Weights of a small transformer language model.
Size: MLP 1536 squared ReLU, 26M parameters.
Training: 847M tokens, 2818 steps.
MLP neurons of a small language model. Each row is named by its layer, matrix (up: input weights; down: output weights) and neuron, and shows model dimensions 160-255. Each number is 500 + 25 x the weight over its row's rms, rounded and kept within 0 to 999. Numbers have three digits each.
A block is one neuron, or neurons of one layer that tend to fire together. After each block is what it responds to, as a language model described it from the Wikipedia text at the highest values.

L5.up27:496493530480478507472476542457546495520558501515493474463511472569505479543509510496526519504528496482473517528524535506505494506526490519525506536519511535518502532524507482514487457534499474551526531512480434522476498489510454539519516521517509506501514494465461500548488519499469527490
L5.down27:532480466500540491519494488515533499494510533507515528502502516505507498518490497499480513496526499476461528514485523543531455547452468501444540540492467510497502485502526519519459532517521472462505529519494456474500474514424471485493483503483495483513435499501497499476508526506548509461
L5.up493:533447550468463544470478507468533468488505470482519463473540482542494489535523526515529561517473454508489511505567509505532503492504520484493535513517498501499460521520518496500494498537496519489506499509507491450503460481492502482504502521572496490469520519484528500514546517501514507468
L5.down493:508452439504500482526506472489483457559479552544518501554509483472488515501502436476470489507512505515492475478466497510489503494508493508490502507496526544524498474529449500516511527519511543476462493496456517529493457507475504507498481529488542475476506519492479512491541484509488503486
L5.up789:493507555504504474492479489425517515482513479497495487482482485499514499531540491489494545506510484518534513491519459487499488515479490476481538483492487510507502505524491514546493489497479498471485529502518471476489508482497481506496502533532490524504489508462521489540503505498494476473
L5.down789:526486492521537477495482485488514444573520470477529540488517502491472526460495483529453463562513538517478478471516502502501506510480484548531516512510494524467476532466482515492516499481555498506484490532480446504543456511499508512527505508500524515533499492508477484488563496515456493519
L5.up1396:436491537533519507495446519462533527521520488505494485485475485495503523471497508508495461523516493501506497494498484515492532514444482530485532513516525514527472522540531493509510486445536454529508543508500444487475494511530541515514460479516477474453481526441477487503495523484513477472
L5.down1396:510485429528509491465517478506496489507506457485525471515492499542495517483510504505533466485492493480531517484491524542514533507480468494480525525500520531523496512474496504472497506506514508474499480487507500496531490502515482494501482536491524496459510531539497496479510478511522466481
Responds to: Ordinal/superlative determiners

L5.up155:467492544507470471484544501497463505524480481510438498488505448505523520520551501478446523475469502519488512493475508512504475523470519542479522479467454532499503473543488468451503494450505509532486505495482498501495469494469515499498447496521469457497521516463512518508523521488540497497
L5.down155:541463467492506533530513518555510518480510548566540536481523499493483522486501554482511492518455531482499476507526507501505553482517504505488501468481506467507486491492454491549483512500474550530500546512497469458522494549478475475501493489478490503491483488508500500517487472517472465486
L5.up470:500504476468474505493514501491497490508481492491502550451521436527487517483524504524474522507456493477480470456499534524542488520487518498499497512460455542501507480547459519491512500487472511507490507443457462511494461498440509510460446467552477489539513523462565520525492488526473485542
L5.down470:519498510483521473509506521465492526551517505500531533510490507503529498495497520475527503449485467511495498550531531463493485493471540505518515506534524502440516523433497496504459487453501562489510530527476495500519539504530479526529499467497491506504532487512483509479490472479540507490
L5.up526:501475495485500492464492485503488522491529458529485480470552486547513560462482522494494532455480493533512493493512497472512505484477509518510515471512463534502491518497480463513493498518545493534450510485515477471498535463475479517455488509491494504511514502453478490546501538556516457520
L5.down526:509479449487460443507532506539538474524480545527480529498519517474477499497494474517467540502487516508502502473529483512512479436470482498520510515496478522507461455524486479499513476496499470504521527499488496490515464527509490482500472531471445548474492508466520475513473509472512520501
L5.up773:513484537489461487490525482494491495469470477498444494465497491540511503568546500499457529498475570512507509497528504472502504479488508516500522481463451494497512473502439514479529494507541512526505491496505477481502466469451499496519479506513475485526540510481508524502477493494515511507
L5.down773:483518479522491481502554529508483476485532495500528518488481512448459540465481486526531535498452500504508508480541512515558511500503494500524528497458493514502463533548496486522477492477465516509477530486517510495529524516461512476467517494486518481490481488494524471484483505491514486480
Responds to: Capitalized name-initial fragments

L7.up738:470465469528470464478524523494521488520521454482500448514492508489512478462530518502560517496498530488505511510495492509503531544488483471521507529544520465522505522504518495465495459484470492457506512524504441535464505509488529517436483530484508466468467492489512499488514506497539486499
L7.down738:486478463531488485491533520470503468462520512478522445495526511510503463485520463491501507492482506462469509516534500501508478463469547530473499494513529504481499475527493467478490488503508468495460507515534496503510500516520502476538474536503518456488535507460523513482508522515519518512
Responds to: Table row-leading values

L7.up111:491481477495479507411477525519484525541472481513517530528475475503503470497516518492498516513499544506568458534494491512470546562464508498462505514479538529493480480520513496450486499429459512465476491486484461504461460501504490458496505477501483511491492509463496512482478489477508554501
L7.down111:508496490467508483524482493496457487541522449483491500515508497526495500494521474468497510513496456525506487479485478444511526503520467544501518506483471545507525477461437552491506480520478509506466474503531529542492511496494496529511472483501514511488519489452490493512482507465510536503
Responds to: Section heading closers

L4.up319:480531460510506465481476527453435543485471433525492512454477515510522524449506497495516531497521505520456468518506553515513500477545488511500481503506525488533540470532515513515474527511493493481499500479463521495527494531472474477499487472424501465469502537487502547502494568511534502484
L4.down319:496514482482486513484549475493502481458515528476514532505517482506490498509498482528485519486484513514478532477502529476535481486474527491503496482489501479555452450488520543510496475498491499580477525467542497553472512473513502516520536500519492510491467476506503497514502490482485521573
L4.up712:530492474513480503482490531478453486521514475520521539486521491507503529479540502510496467508527488510476460493510490437533467525486523532501547501507529551481482535508499502492469476554490501477479485525515512441497470501499482432485467517524511518474533525504500528517494480514477492508
L4.down712:504470514485516508489467482529517499515474515475527501475496506483471527479510528501511547485537452506488472544477490541465509473485519486529525510533511467495493469496494522534527525494456501498480503543501456502537497505524458488482480489488474491497522481503574516510497541502483524547
L4.up1264:507498516529480479506514490490508465474488469523471509532504469481525506483522546482444488529518484531492523538514508515582488517477476502522509480543537522562493500490516534538503490547509463497509516488468482496483521522517493464501521481493514466502559562481535531564522497503517474482
L4.down1264:509543498511480540480449510556519516518464526495487480473500527500510500479449494511535526487519507515491494537498533503559475455513477453492498515505511468519506500483481494475482494502512538475524537514536510514511545471488514536506516466511512477532543504511494519477496494538507512515
L4.up1515:519450456523497480462499521469499483496503474527531458515490496497505485463498515479530487517484519483494480474530539529493537513519476478518479538518510504490536471530480472473478484464470505508460468469497492458532447509521538494516511491503537518519464488489473483493482503497493558504
L4.down1515:533483522499512509510487488497478486502464475535517577514508467503483518508534504547511508481480493508528519500475518522504469481490536490489528479510516525486484534494510466515550499481473483536516510502521522524458511514507555499499509470517493548542510499468477512512511462480546556520
Responds to: Mid-word continuation pieces

L4.up2:508504496480498477520469506501521534521474491522458478491449509491505467519544501469493495521509528530500505530473486512470559498507488512529532488461460493512522505484497439519482509530514514467491470495470460530502501511540514490495476455486516497521520496545493488516474481500513516495
L4.down2:494475505475477486466495535497463493525552489520503503492510500525505496504502486467477491489515540525510534458475470483479517532544536522466498497487491502533491498548526531482456490482440569559520520479482571456501491510491497519470479491504500491516444476456517463483549503501475512508
L4.up353:501502544541528495460512529532542519507477481511496520472500461546560518461516466536527537535534488450525518522509471491519570524501502519477485490463485507537475493491503485500474546490481503453509501480524494503469513505522483461507466449536490485519534501534499513505461515505550532516
L4.down353:494500442510516497501476527538466505495489508508460515486437494504541518479524518484461523534501527505529500531506486437482546503512514513493486508505489560489453517469483534506485462514517485510485521475482554514443471509551459496471449467561478483500480501487482523466486491503568533508
L4.up752:474430457520497515467491540508495493491462458514508506495498487465501512503469505520541458562530516481521546514517501492512556530495527498504523520472535524491503465509453493490525470475504500535442553533488474490466511529524499482501508447516503466477488477477563512533454496512508477506
L4.down752:518517545530511504483490457502454505470499505512495495480481492510551502523460536507467512468506493516496523510467525495486521489478481510533497523523549530541497563477475508504497500535514514450510517470490501506473477510543526534496554491484433486504485519490530511493510498512494492509
L4.up1355:475482545523526520501476478496488555457496469490527523513501452575546507503432502517485452517543513506530513551488517451469484480488559503454481429506524522497441521491489491525490521453460515511438540504530486484436478525520521493529471493509497497513449504502498483508495502477503531510
L4.down1355:509472490473523515462512488522554495561486483485514507470491512500496522504511494484488529495482483487515500498523522480527500549454497438502522557489490473459496460500481490473494440483483530467497493458474541489503502511494456499557445498497516477482535502527506495572507505553520509519
Responds to: Section-heading closing markers

L7.up379:543495467518468478471466493491502481508502508498487530468515499474534517476515495509480503505514479477543473518520494559509499511486473501518554510510482505547441503525520474447489497511466540490543495476513488516492496494518483491524530451547502486508529491524544554476461521504491497502
L7.down379:501498501499519470507517546425511554486469533514486484468509535493534451464495504461529509493536540508489518544514547506530505533479510510560481509546515550491484525487522511477535505475505537483465493512496539484517542511519570506516469482472460504462493494541461510482530479520478479537
Responds to: Mid-word name syllables

L5.up274:511484507502505500492514480480515520455500491496514497485487471478543540465483500511497497521471490521512532473468537493473466524497490521514477525510495554478518488492501540494551543501504481511504578505492496499517499492529527481493526545505482496473536510446451499457533527529527475515
L5.down274:510538472524483508495462517540497522514492507468475485532489506485464475579525483507466495497523508472575494499528500458545497509560488503507493515539513478542469505547468525507469547466458504477533412499467472489478509470476507503564507540504504480491544475511498527488510522464542521495
L5.up584:464528510536485502445496530513437507493498483463544487503454485478491503462521542532499501511500532523527497493480481566524489512494467497502471513455479572549467465501485499469495499488486541506493504528470476475483484570515450483478477499502463454515461501490474500509467489498537517466
L5.down584:499510489484513479460488558474493505477495450507522473474497534525500524533479514508491496498496455525478517520537533519494439473513484500490514478509519497510526548495459541477551462474553534472464527514526507473547476512503514526517494470508498505483497503492520480513452510489500485502
L5.up1288:511464497529487504470511501526510477488485472524504481480459522519561513460510526470496561535491494495538497489549457492520490527530508507501461488514522564554468466483501498513485507490466507521494497502512513502528516491495462451449490520483519459492521466470468521524498522501515508490
L5.down1288:537519492487533466506514522491443530486501512486516501510501502495458528498542495499525509508509524513501491510481517504498441490431479532477483510540508504504517488533534524501497475508496507510490518483477530532500511483534538502502512492519511511509487530472524499451526487505480487516
L5.up1425:467517519490472488498483524518504496508472472508511502488478514445507536478522539502474539464468521479559525538501544501535502522513484486485457494475491526498471475513523477533514475482470530528496485507488510472518476534502479485499437513530529507467477471480486517507468505500525493527
L5.down1425:491473506488490548464503478523479537491499489509488498533444453509496526508531533515485509480495511529503503474497486549490508520489527513486524503489510496511546510514494496490487467503466502494489481499509494443514506450508510521527479506505509519526529552482502486507524507472440506495
Responds to: Early word-interior fragments

L5.up474:525485462537534482496542499475500490487541513486513524498511479502500501480484484547468443520498491478519518522502488505492477571471494519550484456501498488559499449502485489458518517488449464535444506459488471506495499500469470522514522491490510464499505500473546492538493544509489463490
L5.down474:491489505505531552541517513518523482487509539514471497493435489534512506508485529490505513479488504517512471455502494471506439514457509511507540544517495533451506468504571529476529511531532517540464469510502527511522504483522515518530480521526517493520479467529491482487520488493428511479
L5.up674:515482495510448489527476522474492503481521488460505472479496475505490510486515512511500457487531490496501501472505499492534518537507437512543513455489463518502463475502492467485529557510479445511549471501468506446508502502486510519530505497462518520484450542471522514493541523481513496448
L5.down674:527461555491511469524505532475490491513499482545516536481457522530476523477497470475513458476499517468465470503516554472490491533474494475519478454504492485471484495517527477495494480495472487490454486547475456477526539469498497511498500536480523468476510538489512532516531514500492523516
L5.up992:481522503554494478543512507475539548534494490514528488488486451534510516474486499478478486448508464486524515534508494485508532491477501493500471499539515518491451529524485511466486498479484524485465529480501473521524544501521518468520491481460520470514470489457497514500500563448529465469
L5.down992:522511520537478518545500505490520526485496532464516498479519517537473518542450474514491547443490501469549499479500492522494515526469488478523513507508508494525478453534505511482473519518497495474545481483508498530486513504527483527522510480478542464507494507505481526528458505522534463478
L5.up1310:433497470519503488511479507491527531470513502510498476497471469532502472448532507515462472533518483515512519510466488492517495528496505458493495524537458495492467454535460492464513490537496492472454523484504497498509480516545501489516515510482512462515470508442506513516480464487517461489
L5.down1310:546470532505500493496485473474497471540566571500489485492487497488450543535524497517473510492484492500507522503474476493564476491533490484498473470502528517514484530530466497497458497519482492502502486545489483492500511503482475481532477473505505457480507548508533534532498493498474546513
Responds to: Abstract noun heads

L5.up164:494528511547470503468519504483544464519534468542535538498442481502440507506494538544482553466524475498493494490481482500557494473502500499506537530508514491501485474484482547488488502485510513516509484489514527486472493511544516505520474481464506512482489513447510489555499479513479527535
L5.down164:549516471482485507492494549496507522474485487487498505461482521529547550503520492479512500512494525463554511504540488469530503498527523530500485543474474483480512485479493506496535465522525506525514512518502507495468475477459527517515495566459497513498531492495508482505500470468495492542
L5.up410:487527471502479507499494512479476516475500503458504474506524508492479446493519516468533483496515470504500511508522496484562528500539481511517555518495489486503526497516534482495481554482509442503504512501459518497517505510517556494442546476486503510446497493480516445495505473488487524490
L5.down410:526482531501462465536483522508448524504464503490509538501462496468518503497480525536482511482494477487479486461519494468512484452517482504504510493518547533472507485495516537509503486525497503539511469496509531475509485514515513520485535480474461494454519469513503490508510480520527507526
L5.up541:466539519503482530499469522476507489445544474466503512468487507448445527474485503557515537543502493478502483472483499494483507523440502519533498517455521525486475455533516513501523467453471476528522518467455493469502493543539506463487471479514480467460511480509552517504493529505534480505
L5.down541:563455520464489505492559514501476492541464495503552522478532494486503508534484504516518486433506491498543499528501508481502476498567498511472513488481486464511470516508432504524480516489507480526502471472516529475511524532482485498515520507488490528546475504486525464496483505509495519537
L5.up1021:490432469468470536502491518517503460469528508513518488477490468452454510496462503459518476511491515485521533482550465480526518564481513505526571517497486536465509475490455474514478514541492460530475555492464501507488484530489509525512472495496531489540532493471498471524500529461503470491
L5.down1021:470534476492477486505506510465507459485478470519437532526499495506520464488472557491442487522525491440515515539464503502525497409530516532485485516494535483511523531475506571500544513473508519491518478546513511502475473456477574481505506509477494531520510506500483499457527440497527522481
Responds to: Word after opening preposition

L5.up783:457451521493477518525495548496480492527518468532467503506480498521494481497453506519508473488503500511518519497500549513545504523558550499496510503473504504510505467518486502469499480514486512500491495477506551501476473492483469463494492502489465518477504523562510491528476523491491512528
L5.down783:483490499492513551529495470516509534510484532496509469465490553490484462512505489476538509482498546445543540478576499495502501484515477492534519493512510481527494463461508503469509472522515440556527537492499504474505510515484493501503470507497455533451507514479470493499536515466521510487
L5.up1114:499554489543507522452487510511495460510480507531510483490472469518536541518456487537518463507456526496486520551503581482509496479513490515481499476493494532509517547511496492512494526490489483461560547503498511471457483505474451479473500509482519482465513504507521483496483489488486514492
L5.down1114:538500569491518478493432549486477515495474451494510471505496501458474487493548466530480540467483500498512467448457495500472517517557485489487549516478513506491530452495506497458488501522490496543468514512475486515474520522491538485512543504543465540556450554523525504518507473558520533517
L5.up1431:482500506525522525515465507525472487497483504553475469475473476503498510484492498530533457524504498532460511501464515525509522525513497504495503517540486524504525486515480480496483526492487483476536480456494469434461460514514464465512492479482509452477462521489518492492525531460477479444
L5.down1431:517468511459527498452508499554490512494520584513530515475481500471508519506530479555487513540494474511464519517499472501507454500522455508513484502454490472530492496499499522519528513499509520549514500492481496479472500555480487492474537488467501471462462499517488516526489492493530518519
L5.up1481:487463432516507540486460495508532508491496502534522473525492482554518567503539522498515487519536527512474503500453491523549536529537507504444541485513489515465502473533503485510487569497508489474511515503448447513430502532530503451494509473519496492450481484514506492468513509492484449483
L5.down1481:523463514484497470505503470506528484550559536527524459503499477449478495493524493535481478516502548510462488485467525512492527505470463548526497494474509542492508523465500495500485458549527511537537514537505461470493457518495473470506514474515518509514477512526503508496495500508514495502
Responds to: Quantity number digits

L7.up257:448502526546477464487467515499559523530499494574485476535498468496512481464520517488502499523502532512487507526500514512523474479491503509457510474477498525506491460508495478503488508525488491497521542466491523519454470509511518490500553497534481492514529491464518474486471453505476497522
L7.down257:508472495507515517486519527450463463512551461490500485463482514509547478464539511502514543521519535506561492513502501460511498555492535532529493487507478546498533487523470501512529471502494510473463495510502506488531500493502515493529494490503517524476470492517487490508516501481496496520
Responds to: Measurement digits, word fragments

L4.up929:480455487535544502495491515512489523464492484533491532505470450474512536476458486496524521500507482504532544500468485471515459519532546492494505516516484516487514491469470506536514470484451474483487475482506477499494460491503514472514499519483486453465486559504488509502554516467502468483
L4.down929:515481506563512500488489522522490491529511518518524498528527492497518500501506519481471503507526529510498508478512466491531536524524478491517488495529541527495439519511464529490521511532517478527491517537511506546469477486494472487518524505462543470522489472514478461497490499517495488525
L4.up1170:463504546466506501502511532458450513512499516504484490493510504530499493498527521539512489470481498492492470484485499515522495536520535503480458540555518535548478533513473499545505459498472450489476541479527469517510468491491474450500491532481490469501535466518477498480497514462506441464
L4.down1170:490500481508490476495520467476518513510475541458478500517506500506466461480524480533537519519484514502507455475534454460501475556497533493554495528526495463521486497510497517479461476519530480515483515453525464498501481483508514542501559473505518481515498499497472472501523477495495504502
L4.up1191:504535504546492475488497514495469488488512507463474465538523512544479484487508522518451498476497498469540500499527451497499510520511464510495529496540540529533509506484534486509505536499506504526478503477511460464509513511541446526512494509489467539515453467495488514485491467541524508468
L4.down1191:437507492501487505466503472519487486485513513507497547497511475452501482538491453476531490493502465475514485506500521502526521495509477473478513494459504481507534507512501494505483536477500454479505532460526469528499486480492498454471475513493518498498521500497481456528494516449515483574
L4.up1357:475446532508526524500522505499470584528501514502448498523511523534506495519537549510492532498528457508522504514526474531539527524507493462445496524494498500530499486513510507499533525460502488502476517478487495451498489564522494514487461475517496496501486489467480508476475507535476505539
L4.down1357:473477463519507503515478514552521481460477484530504486456492452492499482546489509499493451527501488480467529502528502517470469479489481480497536510427495509503487470499510556519447502501482504509507483520471511494533522468520510447457526508499535495458465458483522494491467520508546524513
Responds to: Mid-word continuation pieces

L4.up356:490454489497453525525501512467490505432511446491533488501514505450465533516532502542505503513476487478496519513543546507523517527531554527461515492483493507521487491527508456518507471488499520535522506503474471471493448516469462500443515512517499495527469510495503508533474512495507474492
L4.down356:470552513508482460474497516492542480543445544507491488528477500540522505479471539486509490459511554514533528498491513504479491503491487474535505499525476492480511504500498518472502503506521540473478467476515530483488526451513509531503438511509497472496520507511519480481523487489506522526
L4.up483:483459488495474519511534546468510552486488445515464522497500483528464518520506507463532499530507507525503491509509540519537518476531534489513516466500530512473538496501504479504489478503488491552517517463503490487520490527465548496463497507515468528523527511482536476485484510505483490537
L4.down483:545485487520507480510480461478524489493513534483510532518469494536551523508533488442521428495538487469487503484549529487509488515507492503480472484506501515474545513476433498536501519484477516505528501492510463520525509483503506508503482497499520515515479515518521527480486458510505518485
L4.up491:508489500490504506523542498480502514488435479499497458501516502503540496512521488499482520479478487475474488488466496508515501498469482530503547486460459502467499478508465502493554501486537494486527490537479497549487455508490524494475493505466481505542529504470548517489474454512498521463
L4.down491:531477488474503471475490564492518508491491533526538500500504515493464541477503487467510478476486492491516531491501494469528483506484510521465513520492475490476486550502497461493553443470460547492486538523500472532513472496447498498496470518484477535508499502512504500511527477456520515487
L4.up1111:444460513487514507505516508523464507508496459521521462483494507463489556508538521487474494471490498509522541559533540552536480531551519536560507501476489537500484528494476470462464550554476476498533520482513460490499531484464468484532488490454464515509485513491485514510460487492471511478
L4.down1111:509465490548519516470482504514470494459458489503504491525493506570526464484449540511466494470508557494509523488523501492486509461432471503530521527498513519501491534504449495493527437480478495508481486514501473494525467505518518489606484500539512463513508506481501523532521515510477479502
Responds to: Word-start after comma

L7.up1169:470488498493481526514503539493530498438518484522527503506529488461486515492519481522492507477437555454500484456518540522543520509480502531513536482473521500472490444534457505480474511520483503504516514510482462488492447555448470485489520495503508503495508479461507514509448489507470451481
L7.down1169:490526538496507468479489475472473498536504520457501498511451460550483497505471516487513519495540452508516492531446478461482483510498500457516503510536479511495499564502531533506518494468509507515481500482481524503537509452495519480498485504526501491492483486497505483481506502486507533557
Responds to: Start of proper nouns

L4.up23:506499492478506479502476499520517518499493480448487490493503502520480512495487544495532516514544524509545529478503499461483471496475500469494506539458506528528493530494457523517501516502505458547516504535519511466508470490546458459494473500471495528507533524470467552504482486487488533517
L4.down23:472465526483518492464518457444481518510494500550513525465448488499524469529506491452558546548494494481513479506486537507432498490524501478488556531524488493489530511525513519443517523552474534475511516492490526491481517529489504512498535499500488504478522530487487489490537461514507453464
L4.up250:499515493466469493485519514502495530511511528515480503496469492485507503509499527504526492549523525503509485484514492514507478512576508478525493462459499496510527504507446497493536485487513489536478515476501505534513473487502514518519507495461508455454518489472522521470462501514529516500
L4.down250:532473445515498559533535510560531442496451506506483494549480510484492513521486480480520479497489495540501477475482504519510503480494456495482540494478491494474473512511520440488527482497514465548504510519528477464467495517497493493443483491462501537521452504542470504516504488464548499480
L4.up255:482519484485496477495486502532515489488477465488468488490486529520523539505524533472563432466483500494516507510501490509500506489529475455472511524518488532503507467480522486493506520500487548557473510490478510482513501521489509458508465498420484460489510480460474520499505488491526510497
L4.down255:511511454523500512525506555525475508473517498510508486520515476462462486546447484460465480538505528501517467495493497490476483481480490462507477523491484505462463503456492521513498490467508501482478508506512493506440524465493479498490535511591520513465482509528543516514511509501484517524
L4.up842:493482528508493483504486482498479516482471520519503488531460488504477502543479527506530495478541520509577465489524478528515483510443525499486521541463492519462526508510537497524479501529494469507502500489478479505495479511467507499495507492506540541536536474534493506490502505493463531491
L4.down842:491521528492500481503520499458491528500519506514461510482521498545501479477499481466520511551485474471455527543505482518470509514451520535470498510501467469519504501492510525467468556504472518483486504529459517504494530508520548485510515528463540522498453480558458532510465466493498482452
Responds to: Mid-word syllables in names

L4.up62:473462483492485503515468492474462519521505475533461479491490504462519505491513483518541507525508468499495559486476500490494488450509522506523479529510479526536452453509452520492490494526528459548534557504485477485500499505474488525485491492448489487498515471472535475494495504491503549501
L4.down62:460474505504501517480505488476481507541493508477518494493471526498527509513527461494539470514506494463475507477496504525486495464486483496449478483506458511504506481494520498492499508528519567491488478485481517495541490497521490551454529481473502497485482505490464514506476536444558477510
L4.up212:512451547530467487523494508481480472476527511482472463503455495486546503507507503484512491512547485483495485536504482505485488483495509466495484464483492486533505512513495517543524496518491539558488521525520467491500486464505431504494477453508540521491494526497495465538525531488525482474
L4.down212:500498452484492527500512535522528535508484502491490524472487469504489523418487458524552476515502473499493505477473515540480510544497507514494497506498504520531514508508478561499487525506519525497463486501469499501487521491492498491536565517485540494469548502528463476488511474504518493472
L4.up576:497445489496473516508501517481509544490499472551508493525493494577488497546481489493506577533518515448491502473548537460522489504529545447485521483499491530545524480518483538490512512507504526505509537506503498495472482496503493500486511499532483516470504507435535496531479496524479481565
L4.down576:494491513524508475527517510520519509546521486527504483505498562527475493496476455525496538516524500482449500505453465535476475461506552491492508517468528504499457517460460512518557522502540471486504482539505511535536513533511545517486508500489474443566465496484466551464539526514457486487
L4.up815:463505535514529500532512515486485513492469467532485523501478482497510522457494501469524485544497524485508499498527532545491528504511511475460497489444480461482504497457455487518503502533510510558459558498485487505500470493517517502515488519456497497503518489499484471503482499515508533523
L4.down815:436468540496469487499479556524482507481494473488486473517520490520531502440527532490527471476459496512447496548475458503515474496471492503528511562514496492514460488479485534482528479517538483505527514543537509473500510514522503472514509508518485433507520540505534479490491496493474554497
Responds to: Predicate after subject

L5.up300:525492501508495544535489518489471525527531508501546534473463477502475527505469506491490511497515495488490513508528527458524507519527509496510529508508478493488486516478487503524515495544477492514470483440467511475471473479522499472545502491533507536519518541488468487499513510495582493522
L5.down300:461544492508504510545534534474486445504499525503489529488466546456472527555503511494521491496488494448503511474481460511506511536485513488498529539484488489481455470464456494474498486495475542481491493537506515533533542506524508507568487526544496505489491510492465519519476479499511509451
L5.up636:475518491534495510504520497530530509504497502539478475545480501475491503498505514508525467530543458493480500494484533480508454551533512507467519521522492529536492474515500532486491521501472573525459490464457524483467502487503561468494490481460530433489459530501490511531467507540488500466
L5.down636:509513524530471514484531482468527499466488499507483447512480503531514530490496509529519507512459525536478502505530501489508523499476557506536521463497487460456457515500540553487476489516516453520476493473488502501519490502520478471464506483496456457482496499512505442495492470480468513512
L5.up1465:488506489498507509462492555501516536530473489503482410507478487512519491474483523510552464537482520507541492541459477515484485571516517472473493513494484478556468459492484467478516511469508469509463492478461480514444467492526505503485470468503506512513492511513505533514483464474530546484
L5.down1465:505516524510468508498526512476483524500465501481524459484492515487458521500499536550508472543498474503472512495533510548492496486449525556497482498464486508509514536501491483494530466518519493526488520476491530541454462493499477533443474481514544494453459495518527444492450515519474521552
L5.up1518:482427495533492554457507514502471529523518490483537540535509485500479500481503512533545470497522530463508509444478550464547510513510538529490526542515507503480495495565521509516514507490512502507493483490421493465466513461481489431479482456482484467510497483487521517513480505528547526488
L5.down1518:492504494495486528479497499495497472480518518522487478551540472564530531495490553489515521569478527505476499506505525502493502496530526516531508494454498474460464506508549545488518458514504493496498510476488533540432492492511473489463484536473494473489499495483476480517481452505513491542
Responds to: Wikipedia section headings